{"d_mlp": 768, "vocab_size": 2886, "norm_place": "pre", "rope_fraction": 1.0, "qk_norm": false, "attn_scale": 0.125, "tie_embeddings": true, "parallel_block": false, "beta1": 0.95, "final_lr_fraction": 0.0, "train_tokens": 234900000, "dataset": "wikipedia_en"}
MLP neurons of a small language model. Each row is named by its layer, matrix (up: input weights) and neuron, and shows model dimensions 16-143. Each number is 200 + 20 x the weight over its row's rms, rounded and kept within 0 to 999.
After each neuron's rows, "fires on" lists the tokens most often at its 100 highest values on Wikipedia text that the model never trained on.

L2.up179,226,219,191,188,203,168,204,238,194,206,183,231,182,192,171,171,210,192,162,203,189,220,232,172,176,227,206,175,176,201,171,168,185,182,195,176,201,214,187,197,198,245,181,230,227,191,210,238,191,194,181,223,189,205,184,204,237,177,219,218,230,220,218,190,236,206,206,200,228,208,198,230,205,174,225,187,199,210,190,199,199,213,192,163,202,234,221,174,207,172,191,218,188,155,207,179,204,196,197,199,190,221,194,221,233,184,199,216,195,150,166,157,195,217,205,215,218,194,205,219,204,221,196,197,219,170,214,167
fires on: "ed", "ing", "s", "es"

L6.up435,195,189,200,220,205,209,179,210,200,187,232,196,207,208,191,201,189,227,218,196,222,192,215,231,199,206,196,216,159,193,212,188,175,204,194,166,171,218,181,192,189,221,200,198,247,198,202,208,171,214,190,212,210,214,186,161,208,264,197,179,203,205,156,166,244,193,198,188,239,168,211,210,193,197,186,191,218,171,225,200,226,211,176,163,189,169,255,199,199,195,213,175,202,181,233,207,185,188,239,210,181,213,178,188,193,175,244,174,209,181,201,170,228,198,197,222,224,192,193,205,210,202,209,211,194,203,188,193
fires on: "===", ":", ".", " |", " R"

L2.up161,208,185,199,223,209,180,205,213,215,182,181,198,176,202,193,198,218,230,167,215,217,196,187,172,181,234,197,224,230,206,186,189,214,192,215,182,195,188,214,222,189,219,204,200,208,213,189,209,200,208,198,221,185,192,162,206,180,199,217,223,235,206,218,206,187,155,220,197,212,184,184,237,230,198,216,187,181,195,188,183,168,165,217,191,201,164,165,200,222,158,211,173,163,160,216,212,212,230,212,201,171,216,217,219,222,190,195,211,200,170,205,181,188,247,188,230,246,187,202,185,207,192,200,161,209,234,221,184
fires on: "y", "s", "er", "ed", " of", "ist"

L2.up529,239,188,216,209,204,204,210,200,194,214,206,207,201,192,200,179,206,163,212,238,200,216,195,232,190,163,174,215,188,230,200,226,184,169,146,198,161,191,208,180,174,207,246,194,218,211,223,161,239,177,191,214,207,191,199,192,229,190,189,171,187,198,175,219,196,192,220,232,176,218,201,199,197,222,187,184,212,212,188,174,220,195,233,179,160,224,193,208,198,167,209,215,178,218,206,197,190,180,196,202,246,228,196,231,188,195,195,202,210,188,178,219,173,181,200,209,193,213,198,181,184,236,210,163,194,175,232,201
fires on: "m", "re", "ic", "c", "p"

L6.up566,209,179,217,195,201,203,196,201,154,225,207,219,198,199,208,183,217,169,203,210,210,225,218,229,188,184,211,179,182,175,183,178,220,203,187,188,225,202,185,217,204,222,172,223,195,176,214,211,137,205,208,220,207,202,188,225,231,224,171,207,224,207,227,167,203,189,194,201,228,173,212,178,218,187,202,212,243,198,175,173,238,205,184,203,218,207,184,216,170,215,203,204,205,168,201,211,186,160,213,161,218,209,207,207,195,221,171,201,206,191,205,180,196,230,216,230,193,180,218,195,181,177,212,195,220,218,209,190
fires on: "ed", "ing", "es", "is", "ating"

L4.up687,184,162,216,193,177,182,192,204,199,162,189,198,199,193,219,229,247,201,192,174,208,216,203,223,201,202,199,206,215,203,195,210,195,232,194,212,213,183,184,201,208,185,204,198,223,180,212,190,175,227,240,214,233,250,229,231,183,209,156,215,198,228,195,191,198,217,200,183,210,270,203,206,203,189,200,199,188,207,199,150,197,201,212,208,205,219,196,226,218,214,222,226,208,205,204,231,167,210,228,218,179,198,194,201,152,183,214,204,212,199,168,173,212,169,154,188,198,156,157,207,194,219,170,220,198,179,199,163
fires on: "\n", ".", "===", "==", "s", "ot"

L6.up493,211,222,210,173,168,185,237,214,177,182,214,200,183,195,199,190,192,172,201,219,184,220,221,225,194,222,248,205,189,205,228,200,209,169,193,217,192,167,206,207,207,204,206,186,171,210,197,234,194,165,182,213,193,187,212,166,216,208,217,191,224,219,184,228,201,216,271,161,181,206,233,218,192,177,190,200,201,210,203,192,140,202,198,164,214,179,215,184,211,211,197,167,205,199,199,177,204,207,212,198,186,220,161,163,153,238,208,180,214,187,203,243,223,228,165,210,203,209,210,202,215,175,199,182,203,208,202,185
fires on: " and", " by", " m", " most"

L6.up499,207,179,220,202,187,187,239,192,163,210,175,183,205,195,208,206,183,226,238,197,230,214,188,175,213,215,195,211,208,179,237,181,182,218,222,176,194,198,186,181,196,227,200,228,234,148,248,192,192,193,232,197,207,230,211,185,196,225,167,187,218,228,198,195,158,207,179,217,204,197,237,228,185,219,196,146,220,176,190,211,169,177,207,192,210,195,171,184,204,195,220,208,201,167,212,213,214,226,227,199,192,169,169,201,197,209,156,206,183,210,209,212,189,184,185,202,174,186,236,213,212,178,202,239,201,185,193,205
fires on: "ed", "v", "ted", "ired", "er", "ved"

L2.up111,186,203,204,161,202,219,211,221,213,173,179,200,202,227,207,195,202,196,198,221,195,194,195,173,196,183,169,189,192,192,189,207,213,222,174,197,180,215,225,209,188,171,200,209,205,221,152,177,218,174,168,173,181,205,168,196,217,201,206,191,240,199,220,242,202,209,223,245,186,213,213,174,220,191,245,193,201,206,210,192,241,229,205,193,180,205,187,181,199,190,216,198,214,233,257,234,179,237,195,183,215,201,189,208,192,228,237,182,203,170,193,199,207,213,199,220,214,195,190,159,168,209,201,171,228,184,213,197
fires on: "on", "l", "ing", "om", "ided"

L2.up472,193,155,207,211,255,193,229,189,214,202,176,209,182,204,195,200,172,258,192,203,179,189,221,183,204,228,163,213,215,206,197,164,205,210,195,192,196,212,174,256,182,190,237,187,255,203,201,178,227,197,205,180,206,205,200,192,233,208,220,202,189,185,209,217,178,187,249,217,188,208,196,184,188,180,189,202,209,170,207,221,219,173,184,179,189,182,182,236,191,196,200,195,181,190,208,174,245,208,179,173,182,202,244,198,226,169,184,220,193,192,191,198,218,201,158,216,176,220,191,190,194,216,225,189,216,195,186,184
fires on: "a", "ed", " named", "er", " name", "ord"

L3.up441,210,215,198,134,214,187,213,182,232,221,226,200,187,186,196,201,159,224,172,219,176,233,181,175,221,241,153,204,203,219,195,213,210,193,198,201,196,185,160,237,194,192,234,194,219,194,210,197,167,187,216,219,195,222,233,195,197,202,199,199,174,195,181,232,216,205,205,198,187,223,221,200,214,189,199,184,253,214,194,215,193,218,211,194,196,167,200,226,176,188,158,145,220,194,185,187,174,196,207,183,164,233,225,184,187,184,174,222,205,185,173,184,197,210,216,205,182,215,229,206,193,203,214,209,192,197,168,206
fires on: "ish", "ed", " father", "ad", "ist", "er"

L8.up300,182,213,212,199,194,182,200,200,184,176,142,193,131,223,219,215,207,239,195,152,196,149,207,227,180,212,194,233,193,191,204,178,176,193,189,199,171,183,173,198,162,178,209,216,243,196,210,203,195,195,207,188,213,216,200,180,196,219,211,214,179,189,206,193,241,231,205,201,239,223,189,212,197,196,232,205,214,196,215,184,220,199,194,163,182,203,203,217,200,189,212,198,210,186,204,203,215,190,245,196,200,196,206,184,200,158,217,200,189,212,191,196,192,191,158,200,179,202,193,217,197,198,240,215,174,226,218,168
fires on: "\n", " (", " ="

L6.up708,164,210,243,212,181,236,176,193,178,194,194,224,176,216,186,191,195,208,163,223,183,224,200,222,193,188,213,194,178,238,224,183,200,256,227,212,199,209,202,191,184,192,209,203,246,171,209,198,192,217,185,228,209,256,207,214,234,207,203,186,180,197,191,192,229,203,173,231,200,191,210,213,174,218,208,195,227,128,176,204,190,171,216,190,199,185,224,161,210,202,191,197,201,217,195,201,225,192,189,173,200,220,174,166,223,168,236,177,200,202,181,210,198,217,179,193,181,187,197,205,190,185,217,215,195,193,239,179
fires on: ".", ":", "ed", "s", " |"

L3.up203,210,190,233,220,217,197,198,181,169,203,202,182,210,195,213,223,191,202,232,218,219,186,190,193,206,185,197,200,189,194,237,222,199,170,186,200,175,204,193,183,206,195,224,219,240,194,211,224,214,218,219,226,162,215,211,148,194,209,223,202,219,204,195,170,214,227,189,211,172,171,197,213,148,220,219,201,225,206,189,207,185,166,223,196,231,193,190,185,191,186,242,181,202,195,207,206,190,219,221,217,202,215,200,231,196,187,235,227,201,222,184,217,156,151,199,216,194,212,205,225,193,217,187,233,232,145,227,187
fires on: "ed", " led", "ired", "ered"

L2.up49,191,202,177,198,193,170,172,199,182,187,209,189,181,193,178,188,206,198,187,176,184,235,202,190,207,188,201,198,214,215,195,192,191,208,211,185,175,217,213,217,205,201,190,181,187,206,169,206,180,232,156,207,174,176,195,204,221,180,174,230,193,221,174,202,215,212,241,233,222,197,207,251,184,208,212,192,222,201,167,241,200,196,199,189,180,229,201,213,206,215,183,190,182,248,203,183,169,203,200,193,227,202,245,251,236,162,236,188,203,194,180,197,202,212,211,204,201,182,223,148,223,217,206,168,195,194,214,177
fires on: "ts", "s", "an", "h", "t", "ology"

L3.up59,198,195,216,195,197,191,199,182,175,189,181,194,201,205,193,221,188,192,187,227,190,219,215,205,183,147,207,183,213,213,204,179,183,214,198,216,195,179,216,212,195,191,232,209,158,205,229,190,186,251,151,181,205,189,199,191,176,219,207,184,209,212,215,218,190,164,219,201,166,216,201,218,165,201,227,179,198,199,193,208,206,196,206,222,211,188,199,211,220,185,223,183,205,189,228,184,224,200,197,220,207,241,181,187,229,152,153,194,196,203,229,200,213,195,206,200,163,194,145,216,228,197,186,182,226,201,215,236
fires on: "n", ",", "D", "f", "N", "ob"

L6.up436,214,208,214,165,175,191,219,232,178,188,182,210,126,179,216,180,229,193,176,213,161,175,198,214,180,205,206,188,151,204,194,190,174,230,215,195,203,218,225,156,203,200,179,211,219,213,232,237,181,220,186,199,178,190,175,216,219,190,210,205,226,216,214,161,223,175,196,197,197,186,199,234,180,229,218,216,215,174,199,204,210,193,199,220,185,192,192,192,203,229,219,218,216,224,256,192,216,215,202,254,193,203,191,218,201,168,210,179,201,160,174,193,186,178,190,210,233,181,185,210,189,177,211,182,222,208,189,169
fires on: "ed", "ur", "o", "in", "s"

L4.up73,246,177,226,210,201,226,204,215,224,202,191,225,204,210,225,197,204,178,218,203,195,224,203,212,201,185,241,172,184,200,229,180,166,199,222,219,163,205,190,207,197,184,193,206,199,206,218,213,194,205,182,199,187,200,187,173,180,231,182,194,191,143,211,203,197,225,223,207,183,190,191,230,185,185,164,218,200,190,226,178,220,191,192,200,202,191,224,211,204,226,236,225,194,192,193,212,141,184,190,224,217,168,205,229,217,221,198,185,185,193,191,195,121,204,216,155,204,168,195,160,220,182,197,222,159,190,208,236
fires on: "M", "om", "b", "qu", "il"

L8.up426,212,189,211,219,196,201,171,196,189,190,193,216,174,169,251,181,194,224,157,176,178,194,204,199,170,201,202,197,194,184,176,202,221,184,194,220,230,190,186,209,168,163,218,206,217,165,214,214,188,223,172,197,187,197,225,204,204,232,183,198,155,203,190,172,233,195,202,173,201,171,178,222,207,193,197,171,174,198,187,195,200,233,199,172,196,200,213,175,219,190,174,193,220,202,193,194,234,218,217,197,190,212,183,215,208,207,238,189,202,166,185,190,220,210,189,173,189,197,234,201,222,197,186,217,203,225,185,166
fires on: "–", "\n", " en", " (", "N", "TC"

L4.up512,225,201,187,226,188,182,202,213,162,226,255,202,165,197,201,195,238,218,188,210,221,222,157,174,169,181,191,202,166,190,203,168,190,243,208,196,195,224,195,222,196,175,223,213,226,209,172,186,217,215,197,178,251,195,165,210,181,201,221,178,209,203,177,208,188,211,227,237,218,215,231,195,190,211,198,186,237,195,179,205,192,241,214,188,177,208,195,179,206,193,209,213,165,176,183,238,187,190,177,209,180,218,208,218,195,191,229,206,179,205,210,197,184,205,215,205,200,194,194,165,256,196,254,191,205,172,211,178
fires on: " to", "ed", ":", "aced", "an", "t"

L2.up596,174,245,232,233,221,229,198,199,189,194,169,210,173,196,172,204,196,186,201,202,202,204,193,226,239,181,193,188,175,157,224,185,188,172,217,180,196,196,203,189,175,267,196,208,202,197,213,179,225,188,199,196,213,192,197,216,198,213,189,182,167,178,193,235,204,202,238,235,211,240,217,221,218,200,205,185,230,189,166,176,159,237,211,210,189,145,210,195,189,201,191,197,179,207,233,207,194,170,189,198,217,170,187,190,216,210,225,202,204,154,176,202,172,215,202,214,197,206,178,213,188,203,195,151,216,136,172,229
fires on: " –", "ic", "p", "ch", "ct"

L2.up286,201,210,205,201,169,183,194,185,192,181,177,207,191,199,181,212,180,211,180,164,227,241,180,188,199,174,260,182,186,211,197,206,199,202,201,245,197,224,216,216,191,167,190,189,191,187,206,188,196,177,174,229,202,172,207,204,188,217,206,190,184,203,222,220,195,217,180,199,161,267,205,201,157,202,217,207,179,198,220,216,227,207,182,177,219,201,237,230,224,206,190,189,216,174,253,184,190,229,242,195,211,214,172,214,223,172,186,169,173,198,208,232,249,194,175,213,175,225,210,178,213,197,186,211,221,210,198,189
fires on: "f", "m", "n", "of", "att"